python train.py --n_layer=15 --d_model=256 --n_head=4 --n_kv_head=2 --head_dim=64 --d_mlp=1024 --vocab_size=2048 --activation="relu" --norm="layernorm" --norm_place="pre" --norm_eps=1e-06 --positions="learned" --qk_norm=false --attn_scale=0.125 --bias="all" --tie_embeddings=true --parallel_block=false --init="normal" --init_std_qkv=0.0225 --init_std_o=0.0041 --init_std_up=0.0225 --init_std_down=0.0041 --optimizer="adamw" --lr=0.00195 --beta1=0.95 --beta2=0.99 --weight_decay=0.06 --lr_head=0.0126 --grad_clip=2.0 --warmup_steps=267 --schedule="cos" --final_lr_fraction=0.1 --batch_tokens=65536 --seq_len=1024 --doc_mask=true --train_tokens=693700000 --steps=10586 --dataset="wikipedia_en"
MLP neurons of a small language model. Each row is named by its layer, matrix (down: output weights) and neuron, and shows model dimensions 64-191. Each number is 50 + 12 x the weight over its row's rms, rounded and kept within 0 to 99.
After each neuron's rows, "fires before" lists the tokens most often just after its 100 highest values on Wikipedia text that the model never trained on. A number after a token or word is its count.

L7.down156:57 64 50 49 69 56 63 57 62 54 60 47 50 55 53 72 72 36 43 65 52 30 43 58 44 52 55 47 31 34 40 41 34 55 64 61 36 44 53 49 46 54 45 31 59 59 61 23 69 46 60 51 55 37 48 46 87 54 46 26 40 41 43 55 44 53 39 50 55 57 38 66 56 55 33 47 52 64 31 31 47 56 56 27 64 54 35 45 60 41 57 53 27 44 43 75 53 79 46 46 45 51 48 60 64 49 32 66 66 51 61 41 62 69 51 29 41 41 64 41 48 36 52 44 44 49 62 57
fires before: "\n" 45, ":" 14, ")" 9, " |" 4

L2.down320:42 41 48 64 24 48 48 60 41 34 22 46 42 38 61 53 65 60 53 77 40 31 66 53 59 74 56 42 54 44 42 53 52 66 53 70 55 54 38 50 41 46 31 52 36 49 54 77 48 61 51 59 42 38 39 58 45 36 38 29 70 56 45 17 54 65 43 48 66 60 32 49 49 50 61 38 68 42 40 54 42 51 43 51 57 45 27 52 54 54 62 57 35 65 56 55 48 69 53 48 52 45 72 65 49 25 36 48 59 40 59 55 41 64 50 26 38 35 66 52 57 40 44 63 58 33 56 36
fires before: " |" 63, ";" 13, "off" 4, "s" 4

L6.down838:52 36 49 53 52 65 53 42 52 58 49 60 54 56 49 66 31 55 65 57 35 61 58 36 62 39 40 62 38 45 45 55 66 66 34 53 56 49 51 48 50 56 73 50 72 21 44 16 64 52 60 58 51 43 73 45 71 71 66 42 49 41 54 62 53 28 41 47 42 32 35 41 61 32 58 51 56 49 47 44 49 72 61 53 62 49 31 51 52 38 56 47 58 30 36 28 45 48 45 45 77 31 51 34 37 61 72 64 44 61 65 54 41 48 67 74 35 53 39 63 42 80 48 35 47 50 52 56
fires before: "\n" 82

L6.down908:60 50 34 49 55 54 71 56 58 43 45 52 48 48 63 52 48 61 55 55 55 42 56 34 36 30 54 42 49 50 58 37 70 48 41 52 70 53 45 49 47 56 60 40 31 57 62 48 42 87 45 56 66 46 38 19 59 67 74 20 54 37 55 66 68 37 46 39 49 41 62 56 31 52 33 46 45 66 49 47 34 65 55 37 48 48 47 38 44 60 52 35 29 33 74 31 68 66 41 44 53 48 54 45 56 28 47 45 32 56 58 58 55 63 42 87 52 35 43 22 41 45 46 41 41 45 64 56
fires before: "\n" 82, "|" 10

L5.down209:55 25 58 56 22 45 62 44 44 31 42 47 52 54 44 66 42 70 34 57 58 45 56 36 48 39 53 48 40 38 52 58 45 60 39 51 40 50 47 48 53 62 57 46 46 36 52 22 76 59 45 53 45 51 46 48 58 52 73 35 61 38 36 48 58 29 58 53 55 31 55 40 43 21 61 58 38 42 42 56 25 77 47 54 75 53 80 45 56 76 48 27 47 39 60 48 60 52 46 66 65 53 46 50 57 61 81 49 52 49 62 74 53 50 35 59 39 58 42 38 60 46 48 49 50 46 45 51
fires before: "\n" 99

L6.down62:53 60 26 68 35 49 23 55 56 56 50 52 63 34 73 53 63 36 45 73 48 39 69 49 43 68 33 48 70 59 57 53 72 32 34 39 40 55 65 61 58 46 39 69 65 28 59 62 56 46 50 39 43 51 69 72 65 39 42 64 60 49 62 63 25 60 31 53 66 29 58 44 46 62 47 58 30 45 53 46 55 55 54 46 46 51 45 67 62 55 47 29 47 49 51 36 40 53 32 56 76 44 67 50 40 36 51 39 32 67 57 32 67 49 40 81 58 35 37 55 49 56 50 39 40 32 40 50
fires before: "\n" 47, "|" 7, "==" 4, " The" 4

L6.down5:37 71 33 51 63 57 40 24 68 50 25 51 42 56 75 55 71 47 44 66 69 29 61 54 59 48 50 44 30 49 47 62 60 64 39 53 21 39 65 48 48 40 45 54 53 39 56 53 51 78 50 65 38 53 64 28 53 62 78 33 66 56 35 45 57 52 39 35 44 39 65 57 48 36 50 52 51 53 72 45 41 42 49 33 55 49 34 47 47 53 68 54 51 58 56 47 66 67 53 60 61 33 39 62 33 59 69 39 39 56 46 51 54 59 37 64 48 60 31 50 55 55 64 58 38 34 46 65
fires before: "\n" 82

L8.down154:59 52 53 41 66 53 43 54 47 57 39 46 51 47 55 75 37 38 45 43 54 54 50 69 42 42 45 47 40 40 84 49 28 49 59 59 47 53 31 36 38 49 57 67 46 61 50 57 43 50 57 46 59 56 32 74 71 63 44 58 48 46 46 69 55 57 58 41 30 55 44 52 47 31 51 61 52 38 53 30 43 42 73 67 65 58 34 46 57 39 40 46 56 34 51 73 54 55 51 38 22 51 48 36 52 69 72 48 40 76 61 73 47 44 30 34 34 55 47 28 48 49 51 54 42 39 65 36
fires before: "\n" 32, "-" 20, "|" 19, "|---|---|" 8, "fe" 4, "C" 4

L7.down302:51 40 45 66 64 69 72 49 54 41 53 52 41 53 57 46 47 57 70 51 46 32 49 35 59 23 21 51 56 24 44 41 73 63 68 42 40 76 36 58 55 75 65 56 49 21 44 11 61 65 66 36 50 53 33 59 65 56 58 51 63 42 61 72 53 55 68 37 46 61 43 49 50 31 77 46 54 63 36 56 52 59 46 62 40 47 39 46 55 70 68 48 25 56 52 53 55 61 33 30 56 54 56 48 41 55 58 63 62 48 55 38 44 52 38 40 54 55 48 39 56 57 32 34 38 45 61 49
fires before: "\n" 46, "°" 14, ";" 6, "″" 5, " |" 4

L7.down606:61 54 45 46 25 51 71 48 38 80 68 28 29 48 47 41 52 67 55 64 36 40 54 43 54 44 47 50 61 48 55 70 52 39 54 46 40 66 38 55 56 47 37 44 52 27 42 67 40 67 42 42 42 57 46 61 58 66 64 55 45 53 68 61 50 49 61 43 42 38 53 48 48 38 62 50 49 62 49 37 47 58 46 59 82 46 49 63 42 55 36 34 30 35 66 45 49 51 48 59 49 47 53 52 54 43 70 46 68 62 58 70 48 50 65 45 41 41 30 39 46 56 53 37 44 56 50 69
fires before: "\n" 49, " The" 6, " He" 4

L6.down141:66 30 40 30 55 63 34 45 48 52 31 61 48 53 53 50 45 59 70 62 54 52 42 44 52 58 33 72 64 62 53 44 30 42 46 62 42 48 51 47 61 60 50 50 36 41 51 55 47 43 51 24 53 45 44 52 82 43 46 75 63 53 62 70 54 56 59 46 32 52 46 49 44 58 47 30 73 42 30 55 44 42 46 59 71 43 29 62 49 39 29 45 56 57 41 75 64 47 35 58 19 66 53 60 66 55 63 67 43 49 66 59 62 71 47 38 63 37 60 40 54 30 53 43 29 63 59 47
fires before: "\n" 17, "---|---|---|---|" 17, " 19" 11, "-" 6

L4.down577:55 64 40 41 52 56 44 60 62 56 34 49 49 68 53 55 47 48 51 53 56 17 64 45 40 66 47 56 70 37 70 61 51 59 61 54 30 52 42 53 64 70 44 59 48 38 52 61 63 60 94 47 27 40 26 37 47 47 57 55 71 45 54 47 36 21 61 51 66 69 67 37 38 45 47 42 48 60 51 62 43 45 45 53 53 53 48 43 57 55 35 40 47 62 54 54 56 56 43 59 40 59 50 50 76 37 47 38 72 76 56 57 52 54 36 62 48 42 70 58 56 72 42 59 51 58 57 50
fires before: "|" 19, "\n" 17, "-" 12, ":" 5, "z" 5, " |" 5

L8.down256:43 73 61 42 60 44 93 75 45 42 66 15 39 39 55 55 35 67 27 48 44 64 63 55 60 54 54 48 48 47 61 38 30 59 60 56 64 59 50 65 50 77 64 32 23 64 52 50 46 45 35 60 59 46 63 33 27 62 41 45 48 46 58 37 68 62 64 30 54 40 38 42 63 51 54 47 58 53 56 52 48 34 64 51 61 48 62 49 72 47 59 36 63 57 73 70 47 53 56 60 60 37 52 50 43 61 55 41 49 62 53 55 47 38 79 50 49 36 46 60 42 46 55 49 61 60 50 43
fires before: "s" 84

L8.down803:54 55 56 47 55 42 48 67 39 57 69 56 53 37 61 51 35 67 43 65 39 48 39 42 37 50 57 52 50 53 49 39 38 53 63 51 42 64 45 33 50 69 47 55 58 37 53 52 63 63 70 12 38 55 31 51 52 55 64 46 55 99 60 45 39 48 49 61 36 47 47 64 51 42 42 36 64 44 38 53 57 40 57 65 65 46 53 27 46 73 76 34 39 45 38 75 33 55 38 39 32 54 75 49 43 56 81 45 83 43 50 63 28 53 49 68 37 51 33 64 30 32 48 45 28 46 48 47
fires before: "," 48, " |" 12, "." 10, " –" 5

L7.down6:39 36 49 54 60 48 58 52 36 35 40 52 64 53 43 55 44 33 34 57 40 60 26 70 55 22 64 44 51 43 35 62 49 71 60 57 56 48 57 48 50 38 44 54 47 64 68 42 54 26 54 52 59 49 32 54 68 49 55 43 60 61 61 24 72 38 50 30 47 36 51 70 52 31 57 50 48 33 49 63 65 43 45 49 62 48 59 54 40 37 57 49 42 59 66 73 56 42 59 55 65 53 54 62 47 33 41 33 25 39 43 35 33 32 38 34 46 74 60 64 40 49 56 52 40 72 62 50
fires before: " to" 18, " in" 10, " on" 9, " by" 6, " as" 6, "duc" 6

L2.down942:73 40 49 58 59 70 20 39 55 54 29 38 67 59 43 65 52 56 47 61 46 33 52 43 58 25 48 33 63 40 46 63 36 56 44 51 60 38 44 25 66 60 46 48 36 50 54 36 48 47 39 44 17 37 48 57 70 55 37 38 58 58 58 52 54 59 45 48 42 51 54 73 54 40 41 40 53 46 63 49 54 58 55 60 71 51 51 70 35 74 43 34 43 56 67 34 60 52 41 53 46 48 73 39 45 50 55 57 40 47 51 63 46 68 63 51 56 55 42 63 31 57 20 41 42 63 20 39
fires before: "ed" 44, "s" 9, "ing" 8, " a" 6, "ance" 6

L5.down251:58 32 58 46 46 43 62 35 42 60 56 72 54 47 61 66 38 51 49 66 41 31 59 35 39 35 43 50 41 41 57 48 59 67 49 49 43 52 54 53 66 68 68 37 70 39 54 17 48 40 54 55 44 43 32 57 46 39 70 41 67 61 53 44 55 33 67 48 53 35 52 31 35 48 61 54 69 40 44 47 41 81 52 42 45 54 65 52 52 73 65 43 60 33 63 29 76 46 31 66 77 48 59 46 55 54 77 42 50 44 63 62 52 35 31 64 44 34 37 52 40 65 47 55 55 40 61 37
fires before: "\n" 98

L9.down220:50 27 69 21 40 31 33 43 37 49 45 41 43 55 59 51 44 75 46 62 54 37 68 70 51 67 58 60 52 39 54 43 50 72 59 67 57 50 43 41 52 44 43 49 43 48 46 43 41 48 49 57 65 53 24 59 60 29 34 34 57 78 50 44 59 64 46 38 31 44 32 58 45 48 68 45 41 41 52 67 46 27 39 74 34 53 70 46 60 46 52 26 46 46 51 46 39 54 63 46 56 51 66 47 43 49 40 43 64 53 61 54 62 72 34 59 51 57 48 52 80 33 35 54 48 52 30 52
fires before: " |" 57

L4.down398:68 50 62 38 47 54 49 40 79 60 48 39 48 46 52 65 36 38 46 56 54 32 53 41 50 38 59 42 35 21 53 54 25 46 49 56 58 51 55 44 76 63 55 69 61 44 49 43 89 56 57 46 32 32 47 52 53 67 47 21 47 44 58 39 52 53 58 61 63 51 58 61 45 50 73 66 45 64 33 28 54 52 21 78 62 49 57 64 57 45 56 53 44 71 69 46 44 66 66 55 47 54 38 59 67 57 68 64 60 47 54 59 69 43 42 66 37 44 59 31 51 62 47 43 44 42 50 62
fires before: "\n" 38, ":" 7, "an" 5, " /" 4

L2.down645:57 50 48 35 47 56 51 41 46 41 37 52 39 32 59 42 53 55 54 57 32 43 39 49 61 59 45 62 39 43 42 41 44 44 57 69 51 53 44 28 30 46 30 49 33 52 50 72 51 62 65 66 46 43 39 60 59 31 45 43 57 92 52 20 45 46 30 54 47 43 60 64 58 41 66 48 59 37 30 64 56 33 51 49 56 50 30 36 42 54 49 29 30 40 78 56 47 65 65 42 69 40 60 58 72 38 63 39 59 28 53 50 52 42 53 33 55 42 51 22 61 41 52 53 45 64 51 47
fires before: " |" 42, ";" 19, "–0" 6

L7.down366:57 63 42 63 50 59 41 63 54 56 68 52 45 39 28 39 60 51 53 48 55 54 35 53 46 30 51 46 22 56 70 59 59 45 38 90 42 50 62 51 53 51 39 58 51 69 63 20 53 70 52 31 56 68 38 59 56 65 36 56 53 68 33 51 23 57 69 47 61 78 55 59 46 59 57 58 48 38 48 52 48 54 59 62 46 48 61 43 60 49 53 39 47 76 49 49 36 36 27 48 65 30 45 42 46 62 71 54 58 31 61 54 61 56 39 47 49 54 50 46 48 41 57 46 45 60 45 49
fires before: "s" 24, "mi" 12, "ct" 7, "ch" 6, "at" 4, "e" 4

L6.down546:51 70 36 54 52 39 49 57 62 52 26 32 67 62 55 48 48 63 51 53 72 33 39 41 28 61 61 36 68 50 43 69 47 49 65 44 31 49 42 52 24 58 49 52 38 43 54 49 48 37 49 59 51 58 42 49 38 57 58 34 39 35 39 40 34 51 65 45 59 48 36 63 57 36 62 30 42 62 63 51 53 41 49 36 79 53 33 42 18 47 52 50 36 44 50 49 68 82 65 35 49 50 49 38 66 70 67 58 32 62 67 41 55 63 58 72 72 62 46 54 42 48 55 51 25 60 57 43
fires before: " |" 44, "s" 10, "ed" 7, "\n" 5

L2.down772:37 47 55 50 72 44 35 55 50 54 44 38 55 53 44 39 61 45 27 74 62 45 57 67 53 58 45 53 61 56 36 71 55 41 47 59 70 58 71 28 35 62 38 48 32 27 54 74 68 36 58 52 39 48 53 46 56 41 24 43 47 70 34 23 31 27 55 42 55 37 61 69 51 50 66 54 47 47 53 46 44 64 70 48 63 54 35 33 39 57 60 41 47 51 64 35 17 70 69 43 55 51 64 46 58 76 61 45 36 63 62 37 48 44 57 37 56 48 53 64 73 45 38 59 51 66 58 62
fires before: "," 17, " |" 17, ";" 11, "." 10, ":" 5, "nd" 4

L4.down652:41 54 62 53 44 60 50 40 56 50 64 55 31 43 67 51 36 49 51 51 49 35 61 61 53 63 42 40 58 46 55 51 52 47 39 56 27 50 48 36 47 59 18 48 28 30 49 47 42 56 52 61 39 43 50 43 37 61 25 42 90 77 68 35 46 51 48 70 63 75 36 60 52 39 48 41 44 55 48 36 49 33 44 40 50 49 57 49 70 62 56 61 49 47 38 67 50 73 51 38 37 33 54 61 56 41 67 51 64 55 54 56 66 66 25 30 34 31 47 56 60 44 55 60 41 26 64 47
fires before: " |" 44, ";" 13, "il" 7, "o" 6

L6.down552:39 33 54 64 40 44 27 39 56 65 49 43 60 36 51 54 68 48 33 29 51 38 44 40 31 63 36 49 68 56 43 54 64 54 16 40 30 53 50 34 54 62 40 64 35 51 46 49 49 46 47 23 59 26 56 53 62 36 43 40 47 76 58 56 40 46 63 62 64 68 53 58 31 63 55 46 57 43 69 70 41 56 73 48 39 56 45 46 46 73 49 55 54 72 40 44 62 50 73 37 36 45 42 55 43 53 44 60 41 47 30 57 57 47 36 50 31 60 61 68 52 54 46 54 48 30 34 45
fires before: " |" 35, ":" 24, "–19" 6, ")" 5, "." 4

L6.down358:23 36 35 56 21 28 62 59 42 40 62 52 62 62 25 54 51 56 57 49 46 48 37 60 39 64 45 47 40 54 57 39 47 62 59 40 52 41 35 33 28 56 60 43 50 43 46 38 56 55 53 35 48 77 48 39 48 48 52 40 39 37 71 55 64 46 53 66 63 67 52 49 50 76 31 17 43 35 63 63 37 62 64 50 40 49 55 76 50 55 56 38 62 73 62 47 54 42 51 66 65 65 50 40 48 38 36 38 67 63 45 52 57 66 71 71 55 49 62 57 30 56 67 52 50 53 29 68
fires before: " |" 37, "se" 6, " the" 6, "ed" 5, "ing" 4, "c" 4

L2.down669:38 44 46 37 77 50 57 53 33 55 58 38 48 51 59 59 50 46 57 57 55 39 50 41 61 70 44 37 53 59 42 48 51 41 56 76 49 57 71 29 34 62 36 42 23 48 51 66 40 47 63 58 25 63 46 51 45 34 30 79 47 51 51 04 30 57 42 37 47 50 57 58 58 47 60 47 42 40 40 77 41 45 53 54 51 46 33 62 48 47 39 60 52 47 66 61 38 66 41 53 63 57 72 54 73 44 72 36 62 40 52 59 57 52 46 28 54 30 30 45 55 43 50 58 52 51 56 56
fires before: " |" 37, "–0" 13, ";" 10, "–1" 6, "–" 6, "–2" 4

L7.down530:51 32 52 69 43 35 44 59 56 53 70 58 46 62 58 53 61 66 64 45 48 40 49 47 44 35 69 37 77 65 50 52 47 47 44 43 53 60 42 53 43 40 41 56 37 38 54 38 40 81 38 42 54 54 53 55 55 56 61 39 62 25 63 52 41 64 52 62 56 42 60 48 53 53 44 49 61 67 14 45 58 43 40 76 78 50 47 47 66 42 33 39 33 57 42 60 07 65 54 47 72 58 52 83 55 27 47 56 57 55 37 48 41 51 58 43 45 41 42 46 39 41 48 55 48 57 57 59
fires before: "\n" 44, " He" 11, " The" 9, " It" 5, " In" 4

L5.down215:61 42 53 53 44 46 63 49 45 45 66 27 55 26 36 57 66 63 34 55 33 70 62 55 45 38 40 35 35 68 36 56 27 49 52 55 45 54 35 34 54 39 45 35 30 45 52 61 70 43 55 68 56 57 39 55 37 59 26 42 44 44 51 45 63 62 56 49 71 64 50 48 57 52 49 49 35 58 62 42 40 30 40 47 57 50 51 58 63 47 44 49 57 52 68 77 49 68 53 61 46 48 52 34 54 75 34 56 55 42 62 72 49 13 42 55 44 61 39 34 53 56 60 30 67 64 67 35
fires before: "s" 62

L7.down527:35 40 46 39 56 70 18 71 41 67 44 78 61 35 60 56 61 46 54 63 61 45 55 39 45 62 50 50 23 57 53 42 52 63 25 30 56 45 64 41 46 60 60 54 64 44 52 23 46 22 74 52 55 40 36 57 60 53 62 60 31 59 76 44 46 49 45 56 46 52 52 76 52 47 42 56 57 64 53 67 35 56 51 75 39 52 49 14 49 57 69 40 42 40 29 56 48 61 49 53 34 49 58 50 39 62 69 60 58 35 33 48 41 48 54 78 33 50 26 61 51 36 55 60 45 55 53 44
fires before: "," 30, ":" 24, " |" 6

L2.down845:61 34 67 36 61 61 31 40 49 49 46 61 41 45 64 81 46 53 42 56 49 23 48 42 65 47 43 68 44 52 55 52 15 55 46 53 48 62 44 52 47 56 53 56 49 48 56 34 52 72 66 36 51 59 31 67 60 76 63 42 48 55 60 57 53 58 46 50 58 32 37 69 49 31 43 60 54 42 33 77 39 65 42 55 67 54 59 41 62 55 62 50 24 50 58 61 45 69 36 22 53 53 40 56 41 44 70 23 54 69 67 46 34 46 55 42 61 39 60 35 60 53 45 55 13 53 53 55
fires before: "\n" 40, " and" 8, " |" 8, " is" 7, " was" 6, " " 5

L6.down273:68 43 27 74 33 53 12 57 49 69 60 47 63 26 41 52 49 40 48 56 22 35 59 44 38 64 51 56 72 46 42 45 41 49 46 19 63 67 42 62 64 43 30 46 58 51 57 34 55 45 54 41 44 37 50 66 63 44 45 72 66 53 67 44 34 53 39 48 70 29 48 25 41 58 35 37 50 48 48 41 65 50 45 45 53 50 47 74 45 57 43 45 55 46 40 44 47 60 63 54 62 39 53 56 67 57 36 62 49 53 50 43 49 53 37 51 41 26 40 67 29 50 44 45 57 50 44 54
fires before: "\n" 47, " The" 9

L7.down116:28 42 53 68 57 63 46 43 42 61 72 48 56 25 43 51 46 50 48 71 40 32 57 57 44 65 60 52 72 54 52 67 52 61 60 43 45 52 50 62 53 63 42 30 53 47 76 43 49 65 71 48 66 50 50 39 63 59 41 36 43 30 63 22 25 62 63 50 38 46 66 47 47 46 51 43 30 57 38 64 50 51 45 50 55 43 51 42 50 68 28 64 36 49 54 44 57 45 47 51 63 32 33 61 54 42 67 41 72 56 52 52 43 50 41 53 41 32 54 44 29 30 31 49 36 64 76 49
fires before: "\n" 28, " " 19, " Con" 4

L8.down916:61 60 42 48 44 50 40 57 46 56 63 50 34 48 65 42 41 59 57 51 41 29 44 41 56 30 61 38 56 61 52 33 38 30 37 46 36 59 50 57 40 54 54 38 63 53 54 54 49 62 54 44 42 31 57 74 58 70 68 40 51 45 45 50 46 49 41 39 43 47 46 44 37 52 62 46 46 31 58 42 52 66 63 59 67 50 57 72 55 47 69 21 15 50 45 47 56 43 35 30 55 44 52 71 51 40 46 35 27 39 37 45 38 52 53 67 60 34 29 50 43 40 53 64 40 55 46 82
fires before: "\n" 37, " was" 8, " The" 5, "5" 4, " It" 4

L5.down86:66 49 35 40 73 51 40 57 49 46 36 34 55 36 50 54 52 47 31 47 38 53 65 46 31 28 52 43 44 41 45 49 41 23 50 55 58 40 46 38 54 77 42 63 54 39 53 19 69 46 43 50 30 41 61 67 63 70 41 33 67 59 36 56 39 32 55 53 45 48 41 62 51 37 52 55 73 37 54 48 32 57 46 31 55 56 49 45 51 39 60 57 21 73 72 57 52 73 37 75 52 45 42 49 73 52 53 44 57 55 41 39 41 58 62 51 41 67 55 46 41 48 49 42 31 36 52 38
fires before: "\n" 59, " |" 16, ":" 6

L7.down769:51 67 54 53 42 23 55 57 33 36 54 28 55 65 41 52 57 58 42 38 49 50 47 43 51 37 34 55 47 59 36 57 55 50 60 70 39 43 60 58 46 57 42 69 34 37 56 34 50 49 54 62 63 43 45 36 37 67 17 37 54 44 60 57 32 41 66 53 61 55 49 54 51 39 36 52 51 34 35 49 57 43 58 51 60 49 49 54 71 54 64 54 57 67 67 72 47 24 37 54 46 41 37 43 53 67 44 27 33 37 59 58 60 69 50 36 48 47 62 47 48 41 56 38 63 88 51 49
fires before: "s" 78

L7.down406:63 45 57 69 33 43 33 48 61 26 59 68 35 37 76 52 59 33 39 14 35 62 43 53 42 64 60 47 46 43 45 42 60 48 39 19 28 61 54 51 53 44 31 64 53 56 50 53 40 64 58 45 56 45 48 54 53 45 61 24 60 81 58 50 49 65 66 52 72 63 54 67 52 62 53 55 41 51 45 60 42 65 25 48 63 48 43 53 30 40 46 47 55 48 49 53 57 56 66 59 38 51 30 76 56 59 33 48 51 59 65 64 36 58 33 52 23 57 58 56 44 26 57 41 56 37 59 59
fires before: " |" 28, "." 13, ":" 10, "–20" 8, "---|---|---|---|" 5, "\n" 4

L2.down198:49 20 29 55 21 52 37 29 40 54 33 42 52 37 57 50 61 57 57 38 47 42 35 43 44 46 60 57 53 57 51 51 42 52 18 39 52 52 42 31 47 55 43 35 47 42 46 32 54 65 58 55 60 52 42 44 60 52 48 64 44 55 74 51 67 65 48 53 56 69 61 41 54 55 42 31 65 36 84 47 31 52 30 57 41 53 65 62 64 70 25 21 52 57 49 49 52 53 44 61 40 57 57 36 52 49 43 55 41 46 53 52 62 60 55 70 47 61 50 40 58 44 46 24 46 50 46 34
fires before: "ed" 28, "ance" 15, "d" 13, "s" 10, "ing" 9

L5.down136:62 42 58 62 40 48 46 39 45 44 47 52 53 49 37 56 40 38 66 69 51 38 39 31 44 32 26 49 61 43 32 52 59 59 39 39 55 57 43 54 38 74 55 46 54 36 59 34 58 71 52 48 37 47 42 73 51 49 75 47 63 63 60 53 27 35 36 50 46 28 52 41 63 52 49 38 71 47 28 49 52 66 71 71 51 49 49 46 67 44 64 21 54 44 70 47 52 58 30 63 67 54 69 47 60 41 58 44 52 66 49 48 39 48 42 69 55 36 34 49 49 61 38 53 54 50 61 31
fires before: "\n" 88, " |" 5

L5.down232:58 40 62 54 60 67 57 54 45 56 68 35 66 48 75 25 51 60 57 54 57 43 55 42 55 44 28 69 62 46 60 73 44 56 67 65 45 49 52 45 57 56 45 65 53 19 44 53 57 47 58 59 64 43 56 39 56 54 53 47 43 42 51 58 40 68 33 32 25 52 30 47 46 50 29 28 49 47 29 41 31 36 60 57 67 52 47 62 54 42 50 47 65 57 45 43 47 49 37 55 49 58 43 36 62 55 56 41 66 63 34 68 65 45 47 57 33 70 49 51 41 47 60 34 60 75 35 46
fires before: " |" 42, "s" 9, "ate" 7, ":" 4

L2.down509:64 44 55 45 64 69 34 46 40 33 22 45 52 54 60 74 23 52 42 50 59 54 58 27 76 34 51 59 49 51 56 44 23 66 60 55 55 49 44 44 33 43 37 61 41 46 60 47 43 67 58 54 43 42 38 70 53 58 56 30 39 63 53 53 55 45 38 35 64 57 53 65 50 47 52 55 66 28 29 54 57 89 45 73 35 47 73 59 44 56 54 37 35 55 54 67 55 75 24 19 49 35 33 51 44 40 66 64 46 64 60 52 42 66 55 54 60 19 60 41 40 42 54 55 32 51 52 54
fires before: "\n" 52, " =" 7, " is" 6, " /" 5, " was" 4, ")" 4

L6.down403:48 44 34 35 43 47 55 52 42 47 56 55 58 45 35 55 35 36 54 68 23 72 22 56 39 79 64 60 49 54 16 42 31 68 69 56 45 54 73 55 47 50 39 35 54 45 55 72 57 45 53 59 64 33 39 48 39 38 49 42 51 72 53 54 40 67 45 41 54 39 52 24 34 58 58 49 43 22 68 61 55 38 62 65 58 50 63 24 66 63 55 40 55 62 62 62 45 45 47 69 46 73 61 47 53 55 37 59 30 53 55 56 38 41 45 54 55 31 45 52 35 43 55 35 31 75 62 53
fires before: " by" 15, " in" 13, " to" 12, "." 11, " the" 4, " a" 4

L6.down479:47 31 46 43 45 52 50 54 57 31 75 36 50 29 46 58 59 52 44 20 29 58 54 48 64 52 41 47 53 70 37 45 32 40 45 53 33 50 28 64 49 39 52 20 43 48 54 58 44 46 41 52 66 52 46 55 45 51 29 48 54 40 41 57 47 48 63 51 98 58 62 62 42 56 40 53 40 60 52 44 53 10 36 61 58 51 51 57 71 63 48 44 39 38 59 82 62 53 38 56 48 46 62 40 55 60 46 47 48 54 64 59 46 36 46 57 56 53 67 39 44 46 60 39 57 57 56 34
fires before: "s" 78, "," 7

L7.down383:34 56 72 54 51 57 58 53 52 40 71 52 54 36 56 50 56 41 65 46 47 39 58 70 38 61 48 49 70 53 49 64 39 75 55 49 36 56 42 64 52 61 44 44 40 57 66 47 59 77 50 41 54 50 45 38 43 47 55 33 38 36 63 24 28 69 63 72 42 58 60 46 45 49 50 55 39 42 41 64 52 52 49 61 49 43 42 35 53 66 19 52 33 37 49 46 50 56 41 48 75 25 34 43 39 44 67 37 51 59 52 38 48 54 54 53 35 35 69 34 28 45 38 54 37 56 55 49
fires before: " " 29, "\n" 20, " 2" 5, " 3" 4, " Con" 4

L7.down87:26 52 70 43 66 44 44 39 40 41 40 43 35 65 52 58 44 54 49 52 33 48 63 59 69 59 61 41 56 44 60 62 32 63 62 65 49 50 32 53 64 59 30 43 57 47 69 59 57 67 49 61 58 61 48 51 49 41 40 62 45 60 46 55 37 51 38 78 34 32 32 87 50 47 52 51 36 57 37 43 39 54 42 68 63 48 60 47 51 67 51 45 34 52 36 50 50 68 48 30 64 42 56 48 56 46 61 27 84 50 27 44 47 33 56 50 26 45 56 50 52 58 38 43 42 60 56 57
fires before: " |" 64, "\n" 12, ":" 4, " " 4

L2.down230:54 49 44 66 33 64 56 42 37 59 56 37 73 43 62 43 63 70 43 58 31 46 40 53 49 64 44 58 61 40 37 42 50 56 58 60 51 55 41 55 48 45 29 50 46 51 51 77 30 61 41 52 36 68 53 33 48 49 38 40 66 79 42 36 47 70 65 56 56 69 61 44 47 52 53 53 34 54 42 50 43 46 58 46 43 52 29 42 52 68 45 40 38 28 73 37 19 52 62 42 52 52 53 63 42 58 51 43 68 22 63 58 56 46 31 46 39 37 37 45 60 25 46 82 44 21 43 32
fires before: " |" 38, ";" 33, "." 5

L5.down425:48 51 41 40 49 45 58 82 31 44 48 48 45 38 70 56 53 86 39 55 61 66 46 58 45 43 47 86 75 41 50 28 53 60 61 71 44 50 42 52 36 45 35 53 59 53 52 54 47 50 54 40 48 42 41 46 43 54 57 39 66 87 39 34 40 52 59 45 40 48 34 54 50 36 49 40 44 65 58 31 60 52 30 55 55 47 35 51 69 40 51 49 51 55 50 54 60 52 71 48 56 61 60 41 43 40 45 63 52 32 28 55 56 49 30 62 34 47 38 58 38 38 48 73 39 49 68 47
fires before: " |" 54, ";" 15, "." 15